MLP neurons of a small language model. Each row is named by its layer, matrix (gate and up: input weights) and neuron, and shows model dimensions 64-191. Each number is 128 + 32 x the weight over its row's rms, rounded and kept within 0 to 255. Numbers have three digits each. A neuron's up and down rows have the sign that makes its largest values positive.
A block is one neuron, or neurons of one layer that tend to fire together. Before each block is what it responds to, as a language model described it from the Wikipedia text at the highest values.

Description: Final piece of proper names
L4.gate297:088189135093104160079167122108122120103128078056131122144097170166085141092076180154101082141104161146099109145104201077111117087104111120111153095107120104160106088188141120113137071149078052168126150134132073081138091163078145152082129161165152139053129126087155102113099148105156144107101114131106139178096099145111052165106137087175116055124136105165127143144147117098122111119153
L4.up297:112089190156146185153168113100128122166134114164065149153122135154146064090071102054126135161129118160110128092093119129144166125133142148156091136103180201169170153165149144148131166119173152088111189132110148166116144101153146078155077121091124065133098154138101139137094134161111141142161126103079093125089140166137106050111125077090085109131058096170108121122128126152162075140167

Description: Name and title starts
L10.gate122:158124148172099179081207096102115145102149078125083095099138129174138152174132121122146076086190141104132130135136119124207187131163097170128100091126114151158077154144112137168156115143152189109099166155122136160104145113139082155169169135144132135082169141106153147123101112120129147137180109143158156106165155178132170121148131130102210136138167070130095145166121106123148140163087
L10.up122:138103134171112130103175154116072089135159128111089105120120090179166163170114118149161117097127113141100081095155095105136122136152096186148151147111153121102080126143111127132146143137112119106116117119147183137100096105161155105137101136141092144141087116061157087101099071090202130138101111087107128088086137105177188172157155146104072103113114128095105194097132149113088130140134
L10.gate340:151144124160174155154152084112039179166149158140107152067105110129142160088130073188120181191151133152142159167078143164180132124124090111204107131147136105145091119165132190154168116138133155103121075165090138137135147166150097117133156104108164106082157103108189138096206152116137165203107139094123177194140150099141136096107085108135115148117147102162161077100087162095160143087098
L10.up340:104172118099117110098122109110127189146185090087134056101075146144104087072107118110158191123151157176146110099208112118137184120158067067188084052169120164095204099073124098151118176113127137157116124134110077115145118133116152131097153172112135207150069105141124195175133125142056098092176166152117154113142104094178123084094147085181190141137206099080121092091090122150079160104121
L10.gate413:163088133107090212160132156121157080165122090114105168146112156127097102153113129110125076133102083150116150116145098134141130149115104082211149060183106119172133121161066150118143127150195150123100107070104152180178154084141129116070129084141129158111139077097147118112158094122135108100103129131092142118100108162144143114155122120098111105073152105044163113069125143139134137191161
L10.up413:148090099101096159139138110155147141060170131105122110142162100141088095129182102144096140149146071109143175122152140098116117154115066167161105131113107140101110108078165209108119122124166083115132124168118105086121149074141124128172049136152097217117070105131069128105122068090146155074107182143086165134097171139115181104123171104127092126163130117114148142103081170167135099087099
L10.gate808:151102136136105127176140123152127151091142111101119152128144098129102175145156094100147153133151147117155120074183150133117190217142113145119097132131155106176163159148116119133154187171159218114086146087154100134124110125104080101152158106142076104191108174170199144129111170067109121157106134095128077138062128100100193089153145098171125109135096154138101105151109125115132138184161
L10.up808:164146104123116148190156146118111140142117071156158109139123154107077193141138124101170146147136119112141139089097079125115147103166109137133129136171127051180112140147123149169161073137146156148111102083099181115129143126153167088135143111104118167108077161102156148150143135147200126118079150105149130073097029159178168158114129125179132138113116123093094119138100132155188097195129
L10.gate1120:171117128110098202110099130148177141122161138106164176210138106140089147174132129165132139202179095121186152120154083083157122111110131193203131042101131109154135099089077186059087126167129110147125118171122145153147080142153160158104102127165113138125109170081160096084123157138165169113164201133096169133132071151103126195138156138133168119095119154080059109145091111101137174145098
L10.up1120:164153142148126158103093143146130166155080080131111129117150109148130092167139122150111153139150125128127143130130182088140145098162170128132125112086081119167151087118165110104147112173112084119153134128117154148117125168131135121121091091119107177107165138145168122184115113116097102141062091119124121095146151142111103121144107168112183101121090115120122150183161134127138111153169
L10.gate1233:128100110174164102156097098112109116169159135077144196106173139142128109131091064137104103198120099151109127062126118120114107111149077089141105119096195131166105161201129132135169122161091093102140150159062148150137149140115165149121114090153133123099134081094108154092125177078122166108108106155142117122067154136109023139194146149129142135071202173135134156123095172138129076115098
L10.up1233:078134057127135099118175110121129125113147091154078151107127127127089095173092147141100083124136150099105102100095144115115132145113111126179186144177143179130042106166118096157166120168160148107142102108120138138069117175097070101204125197160129141204119144117074075096133154146131137096151140110160086162113142121102159150142145099144147121177090129101151163073137155179154113116153
L10.gate1334:149107121123137164113129159151079105181106099123118169104148131144093123068119126116131142075112138173122166072120078143152150148152111203093168144083148137110102120155212105167134188117115068155116090134129143090138111083060159200157080186128121118133169114081159152088096122163129113146112119139092144118172117181118164138087155122104127086118129112157094147095083086102073155139098
L10.up1334:145099186111151195104083094142097099142109074160123095094113161113099216107144108126141125109147158186147110135166194106097148149122073154140082142120137158083131109202123193116094148172137120183100088098120118061081154144138103077118186124122181131105166080133159128142149204100153134170097076088104181144090132085122146149110151107139106129109123099067111106117108155155136131099097
L10.gate1414:119128134086095131170202129085102141118114129127115161175111123114096113144162140122103122163121078132168156117161115137137092133156105131127142147157089151197156190105144095104171100141123108200119160106102136074113114107124172145092096146099157163076138164038133109110166123141158107104125158170071111158171132140118092079106111118164186130139199109141214142147151108155138123121140
L10.up1414:079112084117182160100153104162083115169109113132150069151130063149121163147086136161139087100133127176129157116138081154183167148177153135160125119078135098159162161061111118127200121161142120164131104104074097104196086125124166213166109164154074152128132119117123110106130165151132140108101105098112132123191116104164127137151073116191139126120155143105156155151139110099133096092114

Description: Name continuation after place
L6.gate264:178104151137043082088149092161133156135137124047089137144129119116186094165177125130163160168175091130123080153114125103085145157115167122129176078129118148146133073077134102110130149124066110138153107156133098168093111102100089144159175148134177114102190183142128084083108166137145121103146110152116135136162124163119126139169129170089167134181147101148136099112112108125106159136138
L6.up264:122180151094207149159132144122110119137146108116118141189131171151133192129172135079070086089111084096084114140046150155141138120174167104166124123091111063075147076162154140155150149152140143059089112123115172152128153095116128096091161125115093147133178101126181148120118132131094163182059129110064117113116102169132090144170151112096185127099125135145085089103130068124091167038099
L6.gate408:165147120134118130112084154113167136173117089126099138113127067103190119135098066107095166123156117096197076124128091119185176121147070100168095183189101111103183145168152077135204104167113116125195126166191095126161187098165178177160157067046125140127149151137133190154161074119153131153145110127125119064141169154099083144154129178160169179175114159145100132075211145090147128119080
L6.up408:140092162118242171103113137146130116080170114127126126153125166124135086124117177136186132097128100130088076141148132152105067141172106132126122147140117102191160137110128143150103115121153185128181120114085121145140141141098101143166153148161109082153153158084121176136161132108144134178147081103181083161104127136093134130115171161153092146160050151115166097123078180110147122110115
L6.gate445:140096171114149142124128200129143108170180155170102145078122193143142123100099137124145139110175108113094087129177146171122135155090107151143191135127147065154085182140138100215110146109169093120151147098156120136111141186080098110176120170170171088097085103093143120157060109132155109126141106119169091167178182099143065113147079105133151119095048150088149061139148157138023121158147
L6.up445:138111163124147145163164124121135142098186080112091114208136135139094088131063112099095161120090128110116116065127117170141191133107121152178176158159072129167108099141158172170107144131146146097094159123125104117160130128202082157184096193121111146104168103139099123095097121138159078180162091174112106071159142136120073112069068118169166141159104086153172110121078116086075154112152
L6.gate656:134128126157131126137145131091115132107136118077079162193087160148194122122158134137123133157111138135116054131114157137121117128099105091138162142182106113124089147079124119167148112136100122140110096134125145205134149173154155128137083114184117096156112130120207081111165115159146143161155104098145162066136134120151140153093135177125098128137156117160153133100110188166129094099038
L6.up656:102100169152110180060116122184109125106107092141131096160128108121127132111111099147055091101113109070118108096122116159078081131154167124098083099130126131177114098141147113146057089167117136091162144152173091102112088167141132125133118195109145149153151155145164100129102131129205118115160155107107164066159134126163162140115112109092115063116119167062083127103176147130089107137119
L6.gate821:144139089222104121015122143123206092094110132124150156141135099144196145084136038073100156086127139101165159113156131129114143123018196168122113092106160092132157121089112124076114135098136148086140112111125116081141107133130079105155108146052100136089114147097144063143158101116123126130160098182138124151122114094157131122150094197110137106090178122119175145115116126110082159126176
L6.up821:098061101180144105129091177094173110205196142129136068170143147082089121039075150128151140125111107173108028140133133102118175163154104150132163114195161119115160132130135133128111099144154067143156153126101165141092152145155130151091125144161117164134178200141123103193159097181130114128087112129129092124124187151172139098167107112154158135113152163097150132110163116179125160099096
L6.gate1160:139128109079055131136149195104126097113103111075081147111122117123159163103138129135153127116109116179129138100135159173070120156169143180203238115129133131148188174167094146151132162103180154140129136091092099123132151105132129128138130128094207107135107146085180145095145105094177158119121072109106121106122110113171115126165148109104115161136151140102073122124209216119174083106148
L6.up1160:100073193132128123195110091078182110102120100073132161155112113129175135109085086146103127178123037136113073125140152098121118153107118122124141123110143123119195158102098080182082235144093175147063115141139146102146134085165124176109112115146152182072112180154155153097143124143198130143197134061088146085109127120147169102140086103095123115140139106132106110080091134154141135139168
L6.gate1402:178164085136101091085130124110183113123109185130081173187150154107136151130082141087194150094208149076070152130117142141121151145083102118151154177131150134143178108100173103150117125109158166087181117186119086135136114118074107109124088101127106151113147178127108128126118141198156171135194182104126166116184141154144142108164131176167119156079148119080185071128118127125179151155156
L6.up1402:128109092140119126101143108119154115098099116134094152145117133119150155161179115120138139177139124134111134159104136068142167124115129133098077092157119107111133119182183097121092127129164180112124127173148129142132153184146103132181172122172182114119053109199117130139110110155113198060113140158126143147104145153123082120151155172154099092143078151121040117147154158133165139112130
L6.gate1521:156157134070150128130153143144135118197125179099149196159128151124108123134131106093100169103151181092124112035141130121213107082090174122161115105146120170119105080141097112074131130111110201095137089166115130156136150085112090140135148224160177137122169150077101134118117134111140159144186074177116121124061181082210160140052100199148130142149164121029128111082142125155169124133139
L6.up1521:120131085129179156120112115131107103116149103079132171137129153130112090116107105138124154089059090120122117152157114092108170086154140101183161192153187152184137139096172066073179142159125142167170215129150123067173149171226114130137154200161154099123108155172154152161130121111140161144159057183084158102106204145159099150115155161082140138123113077091113141129151171088136134137120

Description: Personal name continuation
L4.gate751:136131114083156136140147121177125188133128125123106151128153064162149196120120103177125127077113169118103152108104064140167168125176090133108149154106119131118120097129103074152149139140119125154098118118121095127129140106131181092140100107164115118074136142117109099111094109189127138075119147122145099183072144181166146144104176130203135129104075149133184120120107102122155156115168
L4.up751:134140183081168124098134126056138100068128094131138134201158095131143169107176087121093133130048192091138112097153098124109194120146099139148122072116125163159154141122158109112092199158148127149117114081157156164101154138100179173140145062111118157080147096150080074161095133210085196172093156184069185160078176153120178183086150107054143119117117111075130136148084116084136177106126

Description: Foreign-language title fragments
L6.gate14:116120117189164155099108094125123149148112119139131118164117167120141119116067100126157075094138087123184144118156088087092138180146096026077106104036150070123119159125120125132138111126134147134179168173133198079152121134123138067130160083187139159139148105170159120151118151141144126133132161112103110072143088099084120203170117129180141144141106079188098181107153133125109192116127
L6.up14:039078141115145081141104161118133149180078166117103180119080132109123201139080105075139140170110158188055122161142157161142126119112181196094129113148123105075124181157113089188164174069137101103161121149204106103170108165124112139102095094140148127123058102130117125180111092142131074149162099075143142160170133085095131140177133104202129067164158141184139147161125127075165176152123
L6.gate536:177197124069115145088142174139133123157137117097116141178139100143098145165130112157158170111103143157137062133139140093167196130167143124118138093162176150070112136066132123135076068138155137159186120064125126152091175106124130153127091142136101090193107101187144121158058137119194113117114149073141098122121122161165142118101131103142119163104131087126137128112103086108101131152163
L6.up536:144141089180040103075174057087143136087136136129100166107103117092074180161153104125154159134132123124081126097104129096093137172124161142096126095185077131109184130122093163144135149185117136159068123169143162158185098162126135104183128105110115119084127144081190144089140126165184163122108105121178142153128090146125058145149174128111121084146111119124112153136169104119117133121138
L6.gate765:112158145125111141160081065138113104136130087143112180126143106111155147134124129104182132111092146108118104125116140081105181166176141118135134129146173118080116093105136098047160101095160159112178136113117072089156129146171128088131113196187117044185076161129129156128121132118152179157131092140116107192164075129085122145155119100136129144097114064088161120147123130120140172176110
L6.up765:172158105144058094124096132059170102098128151113087061110101129139079114156174074176118139143135127154109172140164096124170143128143124143131095158165174128157164153119163113101075126128134129110200154129165181143188126096170218134143175154182084130138162110125144169194092106170222182103081153077126119143128121151070160177158142091080178107101102128094106085122146121162155112113093
L6.gate1143:151110146138105173115090113141114119118113105058134159110119083134152155122142090127174143105133149183126114073134078161149146145150146150146138139196127184152175148077166126151140124110115152117158163099099123149189133118137133131136141137105113153150095139033107147077095123106193154147118171151110169091126133154106144133122114078115135116081147209119108125157145101185097040122162
L6.up1143:133113159094152113172156123156172136117126101103067138081105094141130179124064138166126122087119163172130116123156102132127135082052161154155137102151054122113119111076164134122143066151109060098104111138110133163149122163092146121160147113163091164166099171088201106118126123131157100135110160115059159114054062094135140111134171103133138108100151155150095152119138130166078103108058
L6.gate1302:129109056107132169137135105104107090115103105154082165127120181091086092089115140109179119058159141151065144082136137114177161121104113107181074125109136128150068159082132142086150101122125112104126191132145196113152100158087116125149091158193081123163144104093143120102146144123092121131170158137117109159160101146128128141164158086192148154107119116170078116141147158096148110086132
L6.up1302:138147097149144096111193057118114158114052148105119161145098147127094144178137122114200119131146064191178095120109141168127137154094126148129192147102112194141133105104148178148128114117077120117142142061099130189073124155141125184054151153085141090113148130162189139120094144143124081178130137137146084102134115060123057114072099133155154204127141072153106091125124129131117119115122
L6.gate1381:116129137122155128061106109149147127097194158125108100120145071158059114158166128083149120081076130140116068154120153190164136159168126096145081149146115100172183156129164168088167137115138160065184174105114156123202109130130140083153172180172155087110165127147117154117134106126135094114176149109099074091220090125136091149130137156118170171088119144140146119118152158110215135101118
L6.up1381:120113142124148124096182115148123155128171179149136125169126158161093167095091142143120152091135133160090134119070072091092084117100107110133088108099082132136140140144124208148122095160179115162133174141159114101107100137144126102170147092122096127109136079218118104115084157114092126122126132080078133122152106141146164217129098131173136174127117090101174149079155175122150147048162
L6.gate1406:165118133119147153060169105057156164078080110117131182183113166128073130106094085077090090136111074171115076087082116142098138145190183168130108074114202100148128143056155082132120135140108150163158155127137119115129082112125189077195126133135165092114129152125110176111122149126125155100134130163162121123084117090161095118134124122080123123166116096142083104125131131152111124134108
L6.up1406:134113097113180114147097136156127160126135112104104161108178161096109141141141126151167210116138138175088087104120102142121135119102150133083102131105112134114081101183104147180158154070173137110195068112122113108182169174188155107150130103132152059112137151147153147120094082129139143184094140063161117175154091171146129105134124088134161144144135164103045135149141170192124081140157
L6.gate1498:112150152097140110107168141079104118149130159137142150109166149117163107105128160129120110159143185097143083108169181125089155102135193110097151100122134095144156147120192066130157132131106128105134124091128083203150186091081096098142162170162156076119091108158109132147107147118130120216153133116145137094094142037086175159125098131116141177106150086083084117126119166142103131096105
L6.up1498:109150122097117148055158122105076154105087131094166163083097106142107082114111115126146088130077120130121111126152156114170128123138167138178077127117159159127193087062116136133143166116168115127135106112128120142121168129110134133173132118123104100143126088076160152068141137133124160093148142131147113148077086095142126171159123113125157121133119058130153106105143129122153129123102

Description: Medical term onsets
L10.gate218:128141061180127085095161132152120095141125139186073112161095151108103148152134143136114182108117100132101132112069113134090136136128111069143119122091130113138131123119185198085127080119127101135118164129135198155135091135131183099064122092174149086113128116152177192161133159164102180162156131139125145171088126093169119128126102132104122152125133107164149115167057118131112111145099
L10.up218:106163100175163150139167109165136159106171111157123065167100131122113124111119094141129141129085102067082135072153133146145132112130137104203110140130115157104158228207136096074168069095155142164129135193165120141162136133160160123141204167137106111111154177129062138179145134109118113143129138145119107089128125121105128081160119120111150208073143094160105149080140135098092180132084
L10.gate225:121101132217143122163112111140108163113128145159108166155118178130148159105130047122102165113144129118104092118116119122136109150083107161095200108104108136120141118139127203092134188107134126139135147125168134200108121143143079122160137092115067103193152137079089146096092103129165179105186168148096146147087149122140182084158144093094175164100142115145095119195066068098105077093118
L10.up225:141077109120078122112120148151127195169088138169100189134142196190164123130137148141148144108119094098201147111167150191087159149150165094148180103127167155082127161135145212079161157098144155104106133184127079174128151077111138120065140095143092189089082036115128153086125132063138144129110083182106114069071110151066156101138108242122132132128120147153127175132084117121130139114163
L10.gate257:179105104098080151136143151135081097173110175071074154096117084122081081120106091188109100113175172137114152095115095164060085140129095111121160152131151092079143128146174153153108128101096134147152129067142148152155136117066156062135182109066166151131139116133139099102150075051144160087102133129103175122115160140121157117125076143168086142112148132160175163144056059127161085169126
L10.up257:106105180107091135174090133088071140082107116116112114097108129111142085129085122144094177093103077076131104140161116141126121186130130070137048177142138122079153096176196183148173128150123224125107146104132108167137099134116131215147125135093070122143147131110130125132172060162139147154134177135085133133139129128156142125187116134118095100135139091162123051199098123104151091107112
L10.gate439:103080139198143158093126176117109171154112157122171148097060118177043141101164125191214146184149125081168117132095054094175213119157176114154100147150148149140085122122148123087116124103141133172150103129116129116113099126098142147127160098143160092179085128101104129130128080139101126153153185122157131103129099133055146091096202158125124174161166081148168111130159158118127164084114
L10.up439:131088073161123140170147149036130094106125117118122137145112123124082122115114126105115140079161130124167126110111163170146136112163081091149106092147153144110068123102111105115157072110096121056107136101101071125123146114044076160153154120179109135131140154131156134174108130101125187101093087101137113031138124153174092072123136158092172160094127139141125197124175121161187146152117
L10.gate880:124054053137103147139078119164109102120178145176094149136143178099094085111122091113140096139068150163106171056162117140133113149093145066168158141157184154133125147088127153222088121070134116107117130072167148172165172160097118139146166098137137118157066193123114123075124149116153121174125159140130110131080142121110133101080083115162063104148070188143097106121115118156185148132206
L10.up880:106102138078087153135118128126119144121095119118122086156106189138134084145148110142146098169123152141140109090102161099125167124136073146119137143127099127109160159125103143117129101153077104119163085073117123152171114154134104126133139148065191153189069142145163163128097079123175109106148152075128090041162125114140159148125079098154206122134084133082124125122132052122154120086118
L10.gate917:151133133114147082124068154137156088140120107146157142125083105104118120155092140110154135120122166105035097104158058107126151147093187087172189207086137177128056122120075163120083075118086103110175154191089111122138148103110084121125081138198164124153151152135181137099135078115175139185174189129098140132112132122104118111132133082172150164148111126162105138074133117133093176110157
L10.up917:107111146116089140220134184121158105189135094145120160114102177181188188155182127112147127075184132125047135107147143154195103070137136131140188154146161136154135131069133127071186123102062247160117103146154145090125141172121158158146118127125142094165137150159143138128097121148130182130140123144178166118129118139172196102172131095167143100122130115153132147083125109151098172168143
L10.gate968:154120125133105074115099097126163141071105168138116123090078149121153047083153125163129152088115161083142149138102144125155161130139108119131132113094125025107114138164121116130161101096101127165174098105133113083122177158091122123117126100140130126135123119077081167155133161103156190185111179110100120048019127163075159129107082104134119144187125135181157189137090113075075158096134
L10.up968:103121149156099205156128062163138125146170158122122140132149137194104119090146158111105138121134169106113110102124048126159128106128204132117101130063159149159174107124121195193075163188144110080097175194153140119154155094107162139165134101130121130138161167172148100185176110129125081201111162097123127129105176154123088090114190159098115081117126158116104135149107104093118101128068
L10.gate1115:112066174125131154114102155103139176160125106140109113163149138113078191145113096129127168097150075116106104110110133163136136100109150099169112119101123096087140126171092112161138127062136120151147151093131086130119073130119141143155182111153111071135137160137191131158107143132079146058162135140089124112121148161116163189132154170146156175113154140172110176158118065057108170078111
L10.up1115:206140129189146186125117153105130105124124167120061116161121056167117160090146172182073073114060095145140119137133128133090099150123147106157098086101161191157086129115178093074110066126094098123088173133135073131070160157115097161154161073147077103120164176122111113122155142132171166099138121181156166162122135171087130139132152122205085141194130168155151152107113156155138118171183

Description: Sports team names
L10.gate307:069202123138068182146067131112089103127092123168088115148144224147105123144113162123150172084091164150077103155099117162149131135145119118123126141090127124134088062170208142169084174184129077092162161153122135167108144145150130062177095145136097137166149150117151137115119142162155114114117115119103162139165114085157088176120122141142107118142135146154084110164190192125116110082083
L10.up307:096171111140132137134111147102120153115133155131082127109122175176137109163152097158171123143096089117105128104164100144124164163109172143147160192159153097069185060116128120134157170162142135180175136084139107146092095098110146111104161153144086126158144143111194085114127079130169166084132156148169070136124164142143183090165084148088094121178047154147137123111153070058152052156159
L10.gate433:082129147157167079172124133149126100090149116101135154132117174078127095094088122116127140111160140142143046122130123146138103129107125135157147169186112171134179092087104118159133178214167085132131115132096107102135134052148118092068167119127118096144134102096055177102152151100141168103222094184139154122129098159158133164127090165061166079164098155121164141143164162151155130137083
L10.up433:172145113078121090144035118103179115151095100111091118134084169161102151151094160095087096191130164132081147137124110154144119167060111148152148146106112087071123115182110142122120146174148165135147072099102116113106140217193117118184121134148158124129157120151143068145130136186079130096139103132078134094128115152133148138113167118144126117143095134137120125140100161134181175155114
L10.gate546:078173124159173115146108129142121111109138166165101064102110108046160110144102123177115113155139093123139096151123061166152133157167154120131160149142123142119172162130161086167169124114153121070130170144133127143141192124133166092117140114166096130134080143185117172101108139162115126107135077213090083091158165079147093198075133130076105057093141123142117130180126165105192113077076
L10.up546:141095146116088061126117143153137113103138111095076128195099143113159140118090108183092128160144087173101161135103092122070138108113139131122102186196107168159157075175162127127119163133117129080124129169129113130090118116131135082099140139141081129084087093112096082140177148125101130127112157226128156145123118162130140172111171175175112045153098147098155081126132094171145130142176
L10.gate905:145144112095084182142181184159130132161170131162170116087156131119144132149120120078103141068127160134067160087140134146095127148143135174108108179151121087123086129083148098104113124106112133071108148116122121060108123170137151136139163192114088139094141119106167218134108103127118145133155150131154069109195164127135059126124132119122194102162087108152101122103061101078081146136186
L10.up905:134157134158122161162142147111132123181128100153152058157136088151107123163158136155144119119163120202120116113174110125115130134113128172096110159089077103077033087138155138142106129169137144119083096148079140161170080130177125090144113113129147189167139135109139085194088088119107143096100105011168109123157171113086170210159127125163121088166171116137105068127108121076130110124148
L10.gate941:142094123085108133161143147150079072093108100154118126147106188143174057141090102156101094146151114131144064112173104187093127112114169115119147165135161125141134146092185091116080144125202147096098106172146170072112085121145120129181136135112147097056172128115104149120069099106150163127152184107115124161126131079130149172120096165083204173163152180071159147114088177150094109128082
L10.up941:147161147099128120103121156086132116133136155171096201107103105187139159169139157122064189170161095068113138198107138140109173134112134118116151109116141160140097104107199083174147162090116093085105048150141141089159075083123193141091097178131149139110168122130103161126166136130177108105148168186155139124145141111118158152183104085083120102118240118123128061090173098132115104128091
L10.gate1019:083142131184142093132172158113116150137168134138078153167146162099150205138083165194133173095144144083107129139177059163087145133132107123088117178098120130125175140205158104090121185112099167097149093123156123137143167145173157110143132111159155142125137124124156080128180109095136099102128142129134138129141191129102152172159129108103148078135109091046183131133213128124127101117163
L10.up1019:099154119113157132100097146140111109120137129129116146170132201100155120062125108180132102139120204150051107099174154165086181099135150146126094129145171089126137105146091117134137141089118141124136141112162137129093126178118128101131102109186141158158155141133127086158162158090108126000082106106104155117177108170105077207092069121124142100116167139113149137131117176135123034101155
L10.gate1039:114136137165150100185181151139122132132141155151133158079110107157138153083093088138102164116143119103123137135147126150126109139180138184174112158169122135106136148159126086117198189107131083065083085138147100121174103097117125183118117126150147176154140037134124119103073043138110118095078169162083143107072113122138094134146099089123128120159125162141124085137162203116153079149105
L10.up1039:147110099088105107116110143133136116158089110112119189175102128071107104161113127138149105099145166173081118115138081184088152099155159084121168154158039091117112109172120099145162172120098112110098098113063076141166206154132107108101165140243129102047134096110104124125147184119145100079162165172119106155131206070119080096110144163105144143157176154123100088086124116081107206127129
L10.gate1443:141138098144089125144162157156095148114176074125106093088136116165148092120051053128167152159128081106126108148099109147120134088159129169164105096154087153127171067138119117153144169186088109173206086191127117103126140145128159143155085093129153078170123147182151164097122145138171121051105094137146147093092114117082058162107136102128139135163112129065141104124144149107153132078104
L10.up1443:125103198098128147112103091120089086101125139143124165071118111150106093223119115173093123101129149106127133163155110080172081115081150139176148158118185133194127135102175138167118152121159085145127094176029158140089137112089109171126194068158136111106142108130105183131149099148155149098143153136103061196101184138155078126144124141145167110115158115122184100146140112064147087186188

Description: Adjective-pair continuation
L6.gate308:145087044158156117126103123135154144126130123095176092106124067081138155072172070130167168109075135094121097103064135131146118128150134124163096160115140166188116143138111139134175172100099161114125147143175124142125191103143150109145107146081104130117161122122100150144143106130092136052171175102117106187115184154133153122138096115123163059124121130133094143057081166144143101179203
L6.up308:119135166096164168158134131090176123156109110191180105123114090129105107141156123120119107150154123173092053155133090144159161140159134117142163168100183133128110095166138099211138188144147156120175110129129209098119144146159129144107132120121103149102127118109088138187132140064163084129146156131180098130120141139149117164165169090127070093122139102129087109157128149138127098116151
L6.gate440:147128143125108090178096166227089086126170187206105095159113111168113173100130199144131125139120087123171108152166089118075129116134152118127140123151081189113157152152049090162201160142144158103080160098181146076101090139216144114165112099088118145103113128142180161133096144112080152088104134123093084153145163097158127094085121090135068161056110143138154113118159153134134099074177
L6.up440:181105197183116171091131119146147111205124117172100143102124131139082145175115139127117107127082089161106160107155116165135070136112111115124129153093167169135179100154130097126109112148181142174164149119152174152114210112095128111065157121162208147079170149143136168113172137184091159121157126120098082099112148085133168179103170141116121118168155130115083133167144115064157121151097
L6.gate490:162103191103080163113160135078137102189024111110115060144170146161139134117154185103170091125099140100176102159119107119095095095141168104107134142109108147137096105179110117134121102129144154086127107180164129140088127132127135131140089161131143095144078225070148057125084114144138172125113113094086192100109109159143149150187107127111120105119089113164099143093132143124099081080123
L6.up490:105126180142126097159172139123082150121164132106097139150076126175133158082091090149130100141059125114135061137122106147142083123093111115085128142143113138137103140133141191101106089146084141092132121120112082152110087148157080105141093118137131173153128175184074085113112160175131123124153111157141123120162147120176128107130124156144183170112134113154110147147202202128158062181084
L6.gate766:106148118141180128177134130139170106204081182143087140192182138129138138123121126117137095143121140134117112181131141075095119099169132117157143118148106090100147068186117161139075127128127098090138112118174166096072153135126171178215073125240143150143134098136163133070117113134114117176112150119130160117103104119118157108159112167102156204193052151130126154134193145122172102163077
L6.up766:137142117131212108150098189142119146128128139149136105162156133124117114093136115137123100083122124139139147196100126112085109064074131089119178111124094112084152123141080074128180157141129144094122095075172197051091184103110156166200047093153068177159102112153134114150126108175154113110177116143156182095135133110104176118120114111093107145184139149105148159110166120151154116137172
L6.gate866:133036080137191082152101167134144124169161173124154138125131173154146105167106140136137086142112100111116111185129102159120166151107031123133120120117108160125111108154117096147160169122142135141171168114189099102106148118109119094158130147149148150122104124146157181099130087160093126165149147192143167163118172142137095146143169095118120128167107126076139094150160105152138071154172
L6.up866:131074074172109116136075098114165101184145145145160129173147157119127137100119130096119141160175160102126093148106122092092125141152139123162158099144184081154151150141105122129195132123118070099125122127200135034124202109145103146164121083158121146134095105160098138117188110157093146141191178085114186121148216150117120100173143084098109075179114106105104150093143095147155075119171
L6.gate891:151116105092143079109156105151142167120100107132064160124141152057154101122214146126130155164146091122112183141115055100147209122133111101154060199197142135138113116156114097105134155110085144097151173096111085110165151024117135156157149135110117127107082139169125152136111100143124120134151163175118134148120135133145080097153096164131074130183103134121127121122172147139111093089180
L6.up891:127110066127203128177109144141095152160135131117205163080132098109110128101095166119139112103129150118130085142123126164155143093145109130122148172190134154183113178107102090135118162142186177106129168143134168122067165137122123112138113163164116097140171132145138126138128126105153133106153133121119113117088187142157141163084067022115123112131105115105169176164107084151080143126133
L6.gate1085:122169122176100082121102147160154061117139121146162144193138135129073058089139122109143190100155161134120139132048083176173207109165153129101186102103145123142125077123083102111131124138125059166105140091158083130089164143112116061160127140117124079100153150151123101130118095098124147129152138091091121092138138128148180130095174134073154093078159157096084083092126107084110143157191
L6.up1085:146147130114162118104069143130138082128074209148120180166104139163146118124142133116142125142160109092177120052152145131115131137161154144120157122119125077075095148140119125110054209142200123145112137122164144174125134126120133122133103142079149134083097082110167181088101170134085153099162134161090161082155105080120122102091153200109186098146140163124135129161100137121124130120119
L6.gate1317:096085054134175131154134078127103137112151158112107101126098168135131133115158104147094142113183138121119141121125143155155174124154136175174099136117181139165103063081114166163148144138134140154162092173131107121124159146113119145146093117098147145108168109116142131077128133132119198105146125104130151150162087107104124163078097076157107129119151101106122116172125101163126018138085
L6.up1317:097139137120171114141077126180153128109144174180145133128117121067130142150176110132107142140132151124164065173167082116090173116148093102094131108102119166140108161076137151107157178116126181074086089101136112095125156097181141169112116160122037152105096090116129173117104133163144101119183117082073129124119128083152061117187164125100131150073133151123151193098152186088112080027150

Description: Word-piece and modifier fragments
L4.gate999:147180187092118132126124105146186142132059097090127172084085144150149148176128074143092175135144148146116108127110126154151095121117165114100129124114089084136091092150128125089084097082065152137130120162147079134098202140202115127068075142202119085093141146143095098181152142096092144092114115056126138104109034132132107098103118168127108104137114127083135112124124141167136095117147
L4.up999:154149123148136146152099082130147103152118180119143124112175085185098103118087143141174145183137126113165112145082132099157202094131120196154137089100139116131105145089149166071161144211128111172104203133128162141134099158133166183179134073150123130136167131073075117121122120166133088099170132117117131166114089181125124099102136153123134110143129103105142152126118174047166142157153